Part of a small language model's weights.
Size: 15 layers, width 192, 6 heads of 32, MLP 1536 SiLU, vocabulary 8192.
Architecture: RMSNorm before each block, rotary positions, untied embeddings.
Training: a variant of Adam for these matrices, 11814 steps.
MLP neurons of a small language model. Each row is named by its layer, matrix (up: input weights) and neuron, and shows model dimensions 0-127. Each number is 500 + 40 x the weight over its row's rms, rounded and kept within 0 to 999. Numbers have three digits each.
After each neuron's rows, "fires after" lists the tokens most often just before its 100 highest values on Wikipedia text that the model never trained on; "fires on" lists the tokens most often at its 100 highest values on Wikipedia text that the model never trained on.

L9.up1434:500578434468534547508494455461493474500546501549464519505622464474479473529520518498533516506509469524531539516471454513495522424510527530532454438474535452463469525488541527532523486562474529449475532504471503504501492410513441521470478480508524458488375511480487478503509497578437504539523546616459488516500464541474526441473523491525489525526514485487445439492442485500364480486517
fires after: " |", ",", " 19"
fires on: " +", " −", ".", " 1", " 7", " 8"

L12.up1125:527545527515503553427506538522464491469476493519534573469507477491560493507511467527512487528492509522467454499448462560503542455491541402532492489386493450527420494567576494472485490484499530530521565482499466526485442482452530503476542439578623429472581467457491491496497466493457488477513512533472521468476559512595488530512510435521568432519627510561492493526477511485494441467529
fires after: " |", "|"
fires on: "  "

L2.up1399:461474480508531598516524575529507487533554564438602503428550515491472481445516492510419482530494521478534448462547447475475490532531493461489496518540501488515500537537545519588509451474580562459513478434500452478494427486510536490549526512486493456510521453564531526546510490521500496469407486508481503485445551506513478495509489412497531441456496558480523514522447592430496497485508
fires after: ";", " |", " (", ".", "{"
fires on: "2", " 2", " 26"

L12.up292:503487431363447525480468476494473530496486503490517439518540456432509521501550478532519478483519529471459435551450519478501524459480497560505560477520451457531569481521503506488512478515508372561509567494411545487512519489466509486517458505457458515513508479496484528510484446492587486559472492505520521492478332492557462547535526493551523515463463550495524466476448526466509492447463
fires after: " |"
fires on: "  ", " as"

L9.up951:540478465516464404469535478495542517557508525554440512419504492463498468521496447566513500478521527547539594536496506474517499455492512583489460486523482505563497580498514543490501466411485540526503496416498543513478529466428524505464510470434525465493573553513521544433495519460543534441512524536525493524479560524540556482473509511464491513554504545502497479506499508405412480538434
fires after: "|", " |"
fires on: "\n"

L2.up1311:529528558515470386533480495499525496466446478566574514498458494498472531564510575482531493476463514469571534512484527498525439527500545533487455410459440518537495486453574501474499525542437496610547548492502511572477558483519523537469483503511480557500504473524436503497501514539484527574551510475511506493544480551505520548453493555545459502521467511514456552429462515523519532533520
fires after: ".", " |", ","
fires on: " He", " general"

L12.up251:536533520378470563498504520482530496510406514539472501541473484494458471564492397506482505439521479546450428510370498496539458507544549378496527493453562458511446493528518497470454479450477528545506468488438462534534489391517524534525496496512547509480523486489479490512516439559440481464613488453510504544507577505427464511483492452501556510461552487537496484481431547537523497482500
fires after: " |", "|"
fires on: "  "

L2.up926:466553546517510533513506530495565503502540450512548493431555551490461564519518481521429395590513495520505501471567542510480530542556526561502467375482464468509458546509546491439512489496498512503522453519542518487516507586471463485484478507562478539501490536422504514513494499506460476493499522454584502483579490539500570495503506514448453489520474473469593541414515499429492499483473
fires after: " the", " a", " The", " |"
fires on: " same", " just", " Irish", " Free", " Bronze", " average"

L12.up1496:517496492457549561460498542548495523516488471492540500440399508419564478542542486511538577488511476460509550539540516512521521496573495522455497495522469493533521536471428507491572518517449507494522520491511611470505531511512488572517542494474490518494522457563504447486524529453425468444508478445575483544510523481427533422529498500466432436458425507478541543535422406507532465457527
fires after: " |", " 2", "all", ",", " 3", " 4"
fires on: " |", ".", " W", " 0"

L12.up860:525462508508466481507514446522510491460481490477472459548487387505479511540554515611491475515498436418501511487563446511460538486534548408460532506515517502479456526486505447513526476533533518471505548502483596493544569514487561503467489525508510466468515483555445570466526508503502504571507489490479520566521556522509483496555498486466506522462456542489486570540481539484582413548467
fires after: "=", ","
fires on: "=", "-", "Ge", "'"

L2.up941:483583439533450459484580503421538466472477520439512496473468533499560502412455539464468511463521502437475511491471461575476451475553528463595552485534487468474531547528587433516394473534505541561520507465472462520509481500583514488560474495455510407509458511553534516507534490502537463492505502493525464495550470521553478548576503373472532487557479521496435473440471551518489507504448
fires after: " |", "|", "field"
fires on: "  ", " Sw"

L12.up129:493549470535468502457499501500505554479442497510520378500554524378522490522487547558508500466546506530544442537544465493508468518496489553483511499475457457579570499500597475468525508575505452559522538482405531468485487480463500496530460514481434479499474482480510532486520472474589523568527491491516501513460580473674414548505543502516523556503504537527510482469453491454619490428473
fires after: " |"
fires on: "  "

L2.up1303:511591501502494462505508497486522460496502485538502484448519519512515500566499547533509370550453465457551554504498487494546523559441512546569483478493529599590591497505502586484474488513478470528520523554406578534489507515528468534535477508530467554488473480481446529484507511528436436484439446504545493534425438501532514436457433545484564507515544495487501511517453515591475506522453
fires after: " |", " 0", " 3", " 20"
fires on: " .", ".", " an"

L12.up1015:529559503461508526440502493512486492479424477522530568456485537497548552483517515595531522529442538458440534500382513528441563449525562466500444439460533527580534487574618484489509518418511555555545505504559513526458439523463541510519522472501591480434576497479458544498514468488441503540410533500472498541468516464589476521590471410482487447521568482540535488500480545509491506489494
fires after: " |", "|"
fires on: "  "

L12.up639:522526513526478481438496551486489493488465492528527546444471509434554532499510504562539526567473511506457473521387529558463560453499503583524467498435539441554487491573595481478499488522522531566550556494470464511475430522482517496500517476512594490464508472498459515485540476517542530557432519498517523531434413479638484543522477434563464517512588448522504414523480535528548509491521
fires after: " |", "  "
fires on: "  ", "|"

L11.up196:588510475477509378507541472524468494466491420472500500580501532525407548518491499413468490428517475496501525571540486466477544460539472454452502507538458443507563508482471485489529507516524501548504494534494552521496523446512463477475485496508485505501490515490509525491574481445464478488515499497472489494459534475532547540465487490488447446489565466466520603513483492594527485473506
fires after: "=", ",", " |", " =", ";", " and"
fires on: "=", " Ti", " Ze"

L12.up320:485507517612454445483452449480469473471559501507514537489484474527449530492493508480517509512510570501522528509644501504536479505440479543514521499457477444484582509452517588493471522494474506484454549509463544432500532568460518490526479505500483524491453500511525501513520517460538545520433461570484478475434434534587529531668513531476510521517450461445522480544512489449538452529529
fires after: " (", ",", "ea", "–"
fires on: "19", "16", "se", " known"

L2.up762:511501528537524453493506525521479504472414518481541520558451454455522604567423535559607494491521464540497494563475557546455581509499459541484548505514459451541492478473473492479488482540430537474503432539499463509502527489510543536493493489544509509497510510444451501491524541427451420481465464404518434457493489476495469498440536531466512537526518384489454570429531561459568503515505
fires after: "\n\n", "\n", " prop", " the"
fires on: "In", "agan", " said", "esc"

L2.up924:501493439515435468487571508554457499494441438529547531487385538494513435506491489521487506534465523517450542468413533524519586520537498500545473517503493540503577562543487490497533424541490466500510479517471429518485507501530467501512514514566446480493516480578542565487542514547445452498417514586506454477370564482491409454470485499528502545503493505469498540526457544532432478530488
fires after: "\n\n", "\n", "-", " sq", "{"
fires on: "In", ";", "\\", " mi", "bu"

L11.up906:509500556453528522511592487478499489415540503553477516573523504536541469473454416481455489494523535444491502560442505558510475483511529519517455566519434562451508485456539485432452526438457456456523538452496529512480463488510455510537536508521497520492431501426544508519563458548511529481487523515513544512513476559555539452505448523538549446508485540546447476526491487485505503474483
fires after: " |", " Dist", " Council"
fires on: "  ", "les", "lor", "ribution", "ingu"

L2.up353:452515494481519481481526531481542479541531535526540506532523558449433530520474535583565479500490455573516487512512628481525508477444498572485486506443548471486477503441443474497448483423528496525531543510616572504500488484483490506464511521553506527503460522497570475537511490485487567497445471560575498548493567471503497492477513466516468561511506443485517540487491517514460505484509
fires after: "–", " 18", " (", " j", "-", " 3"
fires on: "18", "/", "17", "az", "ics"

L12.up500:497566527579443484459504450492541520442400480551527541491498619509486528551487555562492504494476492537533555496566474482483523533542540514455414479460538558593534520508614471511474538478512591527549486467490550494468497492469512531569493479503508519429471492491533484515546536454518487533432543450497508586443578462571485544582509450423419479485573431550552519486454479476502522538489
fires after: "|", " |", " the"
fires on: "  ", " re", " Carr"

L11.up696:443519514505460519507524480546482570502499522430460498489510509516438548514406525549451460487499503500481449481482488552504500497481505574435506482487440550486610475469449560469530528504515560542510503496469498519523536457486551527517509493529515500490522528517482466417513489453508436448501440526421453502516523520490485505506450493553524544508468436475518526458538492528488488511493
fires after: " =", " ±", "="
fires on: "=", "%", " Ye", " Ni", " |"

L11.up745:499526485475569461554511479410466468502494494518485503497504499528564500494510472424447459455479504518396654470597485521537402499558521456549475553515499480504482482522524496512513518487485515480504522491463445523420498602579469499519487489520496548500447516485550550499574501524550527523484475530504513488535492504539509448499433536514482481512510502494451523471481525589478528482491
fires after: " |", " (", ",", " Tele"
fires on: " La", " +", " to", "La", "  ", " Ro"

L9.up367:451462475599488519444513475498544459590489440528565514542471461529529446568501517501575498514525453544493498508487448568385518503521509506520489491463451582501389510462534429569558529544488550458523503445506552510499552540525496461495501513490509479499510496575510450476534513513497557515540556537500487465530511485504478465483577559425561500487468507517424528522469478575465479496509
fires after: " |", " Har"
fires on: " 0", " average"

L12.up415:523491451399503512477501595501511521506441528510508435505485544425447506519490573550512492465501482512518415521372529525520568494525520503518533464457509474537541499510493483477520419581507500545517576474438555524518482488529523478486482480483485487497545486494463510456489445523628472519625464493511508480512522489647439481421560502528547493464487525526537436455468509505477513450456
fires after: " |"
fires on: "  "

L12.up629:487554476381509501496499509539489521493482481490508435523534464438519467487494574485499458496500484527498414532450518529512543481519462548518519484461460483507523443510495463478588468589518440559508594467401578507512520487528517473451476498478472435528572484462456469486441461513664461532551500520517479478528533481579469507453525488545524502454456561498523522445509516487573520464472
fires after: " |", " (", " Khan", " and"
fires on: "  ", "La", " Bah"

L12.up698:502454506366504518488525466490512511505427495513493380540492532461479452547449535482511503488480457496494470534434520512504532542512492494515510487540520428523526487623488450475493487502521471534544549451370523510482531492598502526478510512440428504524457511442461523504484489503527516561472510509541464547541389464457517487502512463532513478481462564537499464407471496519561496523499
fires after: "|", " |"
fires on: "  "

L2.up1490:508487461519521478525462453511510535461473496448508531553535516509559445431471507532507526501497441465427477461504520499507488543551522529529455540494552516506432537534552473490535484481533500436497469564437503470483509607494507509480462525538505529493525489531465449527466501541520511549524479565531435559443492605503522490504570525484544515464409595469513546521501434477464494498517
fires after: " |", "s", ")"
fires on: " +", " =", " y"

L12.up101:496538510368493523472505509531497490480387495527490478513538528476537480522550459522488504483468490579502424521416516483534574484565537426498488452575524533530515435546563500498583493467513507535545500529525503548511492425555509502503484466486507502470597490501446481468487458508495479523612499472496510528493598460531458532443441462524519471484530525534569494452438516525572496482457
fires after: " |", "|"
fires on: "  "

L2.up616:471595441529448509525517462464489467460530501560506502457455558529484423422424550495487535533514539434482436510472531503515557533569499475544425436468549554461529475537449498488432482494531422466526442517501544524563476497497505532497539528474470445497478535457521485484490530569500493463524504507527471484489524520515501441546504446484613520563475516486489502456476515509466503482492
fires after: " |", " 2011"
fires on: " +", " –", " :", "q", " y"

L2.up1095:499632544518483494513484551505558430502586499503598511481478493468433565464540551508481472538503557457499525468511478549483451527566497514503439483486497507498457517512617533512463526575504553538480472507559455506501512476585493462464496523464518444491510534454558510455463495530583437450495526485468499572518481504517489522486529490503505556524523494496521526452463520429558542525446
fires after: " |", ";", ",", " age"
fires on: " 0", "h", " Apps", " of", " att", "Pl"

L12.up841:552568461462440460479515482438468515497425459547541497508421499473475500589501465509474515466481474517461474534520434518504474575569561458503505471543535427545538544491540491474461495500487495563513461484417499464524477473454555527505512495530518520488507477494513538524573461532511481485573430469506524580429584516548445519545523483464579461472540490509477469458476520496526474506450
fires after: " |", "|"
fires on: "  "

L11.up597:418405478520515439485528493484517523500480497501548520572501464504516487524547553526427488547530460487412545461561559543510471498512493507501578470548506515456525431489417481496473464477532567468534427533528446484558522474525526521544532464519521547486452466420467499551594499447495528501533516553533516510475496508433450490568509551463485537522428532484467492595472466548517527480522
fires after: " |", " viol", " colour"
fires on: "  ", "s", " 3", " 2"

L9.up659:516592541513480460484480472478586522524574448478551517504550502507414446482458508510575531474530435553476506415525454537489471480502506561522522439537537560503484531552589471516476513531479483479459477508463527569542445462566501421432486516565552433495461486626464481511463513505557541534515490517505411450565526498464560484523532491500505506525495471531478540515451465497517491508499
fires after: " |", " 3", " 1", " 4", "19", " 2"
fires on: "–", " A", "-", " .", " Lord", "."

L12.up1169:522506469589505437514504547479459472511542455527477590457393493581533531496496427480528550541511506490433513528453522525431495501510542539524519499503538418482497499537499498487420461479484558452491531460552423479492455548502527509524549467506551594461539469508490506528568485568437508513480442518502532471431480535560498549557501501490501438507544434463498438571543545569493520590539
fires after: "-", "math", " Rh", " Succeeded", " |"
fires on: "|", "b", " by", "ode", " m"

L12.up317:521541504482522541458515497495556552482371465526538510499522582434534511525493486591493492482485463554538461506434485504481544512554561542462473436429517503587469511569594441466517493545533539579538508488448551531497491451426523504504506491512571508474572477446491495496480461529541474512548503437503520520492482452591431534458552439491517416476562526564515495442460519466506504489446
fires after: " |", "|"
fires on: "  "

L11.up1284:463587511454540423488441508464483503518496479449484520482488560492449573582459524425450468494537450503492571471512468446558432509477504475462548644494530482435534515491437546562533520395489480492487455452465494492472480513461470509429510511448487545475539484547581501517538511502516418552475460523432521497507526488591536471529445576570427479503533461506492556514451510516516523509462
fires after: "=", " ="
fires on: "="

L11.up630:511429474459556537538437553505461494508485516504573465460432500527487527609445488484443467476505513513462488492467514506512466464464470482512532579532439475438559465498523409483534432475488522452489510467550513486558551443626515524462475448484499476483502495469448501503526497496516520504433484602481506538523508463492570477430434521538531494553443518500562486478554515549588501491449
fires after: " |", ":"
fires on: "  ", "s", "ers"

L2.up975:479473515525555425497556487522601555419422476491566508591471522507478497507543426505528504563530403515516535515524514577483499512523481499458472423482535487516473488551458474499482519478497521584548553474474477453554547488532484511525475532559471513495446470513513499493556456598506473504460466529501538600444457510458500455547488486467482508514555533534533496468492463483535504480478
fires after: "\n\n", "-", "\n", " (", " |"
fires on: "In", " Ku", "Re", "La", " Ge", " Br"

L9.up1183:559521395521490464425447439550503521489581433457542492435510544503437462553510499517578478514499555512608502510488548529536450462557510541562534484544552558572521444490518547482579471504460502567502483456524511490500546472508489430505529463571536530487520502528490543481461501453474601484464535456483454471537567572478564498490490516520454496536475535522465507488502443512539476516478
fires after: " 2", " 1", "–", " 18", " 25"
fires on: "–", "19", "ort", "18"

L9.up756:457492524526435553554511468498461519490520465525446510485474479562582496496504485574569530494446500497457453545537462445514491437486494476468568463392452502473464447534517471521459511491521541541497435477461529542475498447535492502550507476566488545512497469464502460456537494483398475516462503459488525479496421487530541517517522496582505528567416416550500598491479525520393494530562
fires after: " |", " Votes", " Pld", ".", " Jud", ";"
fires on: " |", " 1", " 0", " Z", "ith", " 7"

L11.up1276:473531460429469490485388508533450452521449503513570475501432501487545518569415519454481538518509486475533499508590492430432452490473467496514510534460496414459507473470435511483519469504479478499476501511497473468496561444470590497497515491508489539493506490526502490498486502389531462445539534484449546509556539464497506493479401451495513481533492482488535482583500470522575497499451
fires after: "=", " ("
fires on: "=", "born", "bot", " results", "gl", "mp"

L11.up343:462528465498458430501450557516575516509497497443476498479513525492516488459530564480445492502534538536463543479550532510537514502518463465438564469496487522484583471458472581530521500553572496503484485495552444475552511522471532485477534506573501503494477560538489532522568510493493510548515474450390544545511498591474461523528508441571455539528471406464537466562508503499500513494507
fires after: " =", " |", "=", "\n\n"
fires on: "=", "De", " On", " 7"

L12.up865:514511535515500524447521470547425543493505556486435437540571538477488445553462508510432437487451550495456483473467499522481502430585597524578470558520493488483500507566526486498483487504471496494456459556497490550480544485485531485583479572490507425596532506530517489517479456525552499454515487462514512571539488523476549589455532492521451512484471532453489527469501557531525483513548
fires after: "\n", "9", "6", " 9"
fires on: "-", ",", ".", "|"

L11.up995:555556432581485522474460434524567519512489461559480512544473475586499592520509593467498474446524439454552467486572462491455466475526500523419512579493495494523554456428554526469507510459514502474457449454534511551509451552475489494510541505523513527495517504529495503515572489423477437498517563441389530551474487514567550504525442524469508532553455526461553599442485439500512481465529
fires after: "=", " =", ",", " (", "elli"
fires on: "=", "born", "gen"

L11.up7:520578551531478468513525477548466498416489449479513501572455502543468542532465465437473459465453562479556494523491539495405512474502494530499521525521510460494530421499405505499538540488434492549466439497441559510459466536414457491519493540512475506509489552486544521489527480446422492452489476511480485534445551503522524482408481473494440426499554483502578540472472557538512491480474
fires after: "=", ",", " |"
fires on: "=", "'", " Ex", " 1993", " 9"

L12.up557:494479500388517518551514586538472531517513475513474572506458528558366502537497523473459521529492474524596509484381438504521513507533540475442511485549542494501521490491446481531504500528513546473499560552557460512514508506475451497564523456578479490453461505498505515510531523500509490456568499457451568506454616475460510472555508489445514438474543452535566485549468450477421475548511
fires after: "-", "F"
fires on: "|"

L11.up77:520618429466500476555514492490477500515433498478453518517554483493584498449502495501505408452460575494442523462496485521529489551568520502545531500480525467500549468489403492522445511435480442537481471507478531496513446517420450550519479483582486524502485510476537586486517507462503554485520443522501518496486570542475460469541502547458501425445542488488511525471457503569504493507480
fires after: " |", " A", " D", " Harris", " E"
fires on: ".", " No", "on", ";", " Episode"

L9.up888:585480495512539456512480534457501527491491513533428497459500517511440429493507540467556518455520491481499482466471563365550469492504501535455497490510560487530473486506473529512511542514481466388531535515444478516521498514554501443525528481520488507496454433447493440583528487468522537437451426489547520484457575491450535468458528490467442463528608445488527475472419511461462476495529
fires after: " |", "-", "|"
fires on: "-", " %", "al", " south", "ar", "  "

L12.up1165:516500399507474496464524493479477565509490504531519412474521534430465536504511500546522504506515484602535441558527490485508511501509497486491541465520463478509608574513553529472451467548480427468504531421428534453493520513438536495548452500492435527506449453483517504471472474475666488530579473482493520483499433494601440554543537547524539479447487529519541443487433511462497488473451
fires after: " |"
fires on: "  "

L2.up1339:464550571479510497524508531487546456487574452505524491484517537482467446436595558519448455591501512495546551460499496504524521538452482445566491462440515431525528529549511507489419558489559496514492503479552447518479539467518450487536491533448455490501550488498536472512511493494540565504497486443473560578477487520526543523477432517588535557481452509523493495457460509543489457468443
fires after: " |", ";", "."
fires on: " 0", ",", " 4", "2", " 2", "ers"

L12.up1239:479477498434477502483477491519513539486503539513522423522597538468511486466478486548524486459476525495507470536516533526525538429468473501540492508500456517543480470527469495484597443586517531552510585498437574554520497528512418486484488503472477468509519526471485493477481479465538521514494502501531496523543336493619524495477484470583455517516472581534481418483440499452560509422491
fires after: " |", "  ", " served", " Mir"
fires on: "  ", "|", " First", " as"

L2.up338:502448522643513423537483485482552536456562532503486537514520487532479497462475462459592592458511457467491419492455465570509519516585516479511541528486551552494456500526521449508503397496502565459521463458538466483532479526502548497559518473518509454512513508536487557490474515509501481498491507580519478510499551555484511441478551446457531503568418506463456564565483550462469507522488
fires after: "=", "\n\n", " (", " career"
fires on: "=", "He", "*", " education"

L9.up1241:554485496535467478498484539500427476490522579472506476491508539501494449558589467419538468438488540547523567572544600452465476473475506504498492424429493556558521539543469443531523467585535443478578477428495579475459549493485524482533526468492485527491506485518567474498508456423502598474454548473468521509526601519484516550501560492455567511478514555518533493499494487579469490534501
fires after: "|", " (", " |", " January", " CC"
fires on: "  ", " 1985", "P", "key"

L12.up1019:541540506437506499512490532440557483473387510509521547486468561505522473553516579536461494464517490594531463497422496495503506519580546489474497454489533464512495505488553476478498484485509590524458468462578569529505536431485534496498494466546538496458562493480517457511481480537539430467524468416476538518497458493506411550457535452409600512449558503521521522462453517535445493548509
fires after: " |", "|"
fires on: "  "

L11.up10:512495459426567483509495503514563506457512501529597484506484427571593470500553496481554439519507426493577501481532493506479473499509509475536486483525481455482459538424540470433490486543506498445493460468503538493517494512485514525451516506573531525509485533470536500473510504403500499492496469522411562522402498541495486513489549463479394536525544505489484491473496533477456504494473
fires after: " |", "|"
fires on: " 1", " 0", " 3", "  ", " 2", "pl"

L12.up917:485518482519480452460523477486478569468467487567518478493554528458472515534492508528463516491491464476540508485544466479576522513518510541417421476533490550551582503505503478462553502507514428572506525571357484405512465521511560523559474520482549475517424491504545529476542478526499544542505497498474485575424555462461440552550496561455561534467526545560487525434507498417514494440458
fires after: " |", "|", ","
fires on: "  ", " by", " along", " Mann"

L12.up369:537500504376494514472535490497491506457420473507494482476509487478534504548525516508500474476486458601456428524444540511554629482557489407491489467556519457494554478572573463473559497462501483526507518480525517510504502447505617489474491472472542458494581451483457474455482450529518496520572488443524507518527563455468459543516479475531577478425552526549518534417483570492493522483492
fires after: " |", "|"
fires on: "  "

L11.up1050:547449520497449463396519505491469529500569464467458519479561585500386519538467457494520557518518520568529542486571521483473496459523523461400527542511516453512523546583526439603569535496507509414454525509537479457490509498506458441475496452536489527507491453518539460492519478528512519470516491481526429510550491485496571505436522505576402437467478475530551521505455420475475479497448
fires after: "-", ","
fires on: "|", "-", " New", " Id"

L9.up261:478546544553474573498491585485482517464554484538501497555511548500544474476447403471503479419482500539564518581468566492499418499497492537470498535535503416488512510493381500427464433556474438492514537484454474523497523459454447509507477500532498505496561494502572485533534514438505484474515559564495558540541516515467510541468466457514497495511555459521582518503489474485522494501492
fires after: "-", "ha", " Geo", " X"
fires on: "-", "vi", "|", "t", "ther"

L2.up970:517597462540429522487503508469477474523564488433544483494563487500523495436536525456472493571505523488526542535496457518540485528506490461499516475538479550491531542535553480495431531572503524471438487483447428449481460502585486473521500491467487415488544532444518516543537513459576495451508542444478478509496490548457510486543490431478536500547485515517500455425502523429567520510433
fires after: " |", ";", ")", " Republic"
fires on: " –", " 0", " Att", " −", " station", " 4"

L2.up34:507478419507469505518485488472461482435471427526534533506482510493522476514488551431564514479497456468499503480476487477509577548507494497540506574480458608455573514549469483503553456532524459519504532514523501462543469494479483459492478514538486508492518529548450463467541511579436461513419535590549480475356525520522491443457506496505521508527439528453475610560472490523465505496515
fires after: "\n\n", "|", "{", "\n", " and", "$"
fires on: "On", "\\", " Total", " \\", " will"

L11.up644:562530505531471533489551433518520499504440439539512489477384477565499595494459486517475507456522414476478476486520476481556515494550533525431461526524441447470500497520500499453471531508509547562495458517502530519519486483485471480506491526513485492481494529491413560447518489466524526467521520579392522476473525451538492545496519531552524457498504429472548615489518486515477491509571
fires after: " (", " her", " his", "s"
fires on: "born", " husband", " son", " father", " brother", " Pet"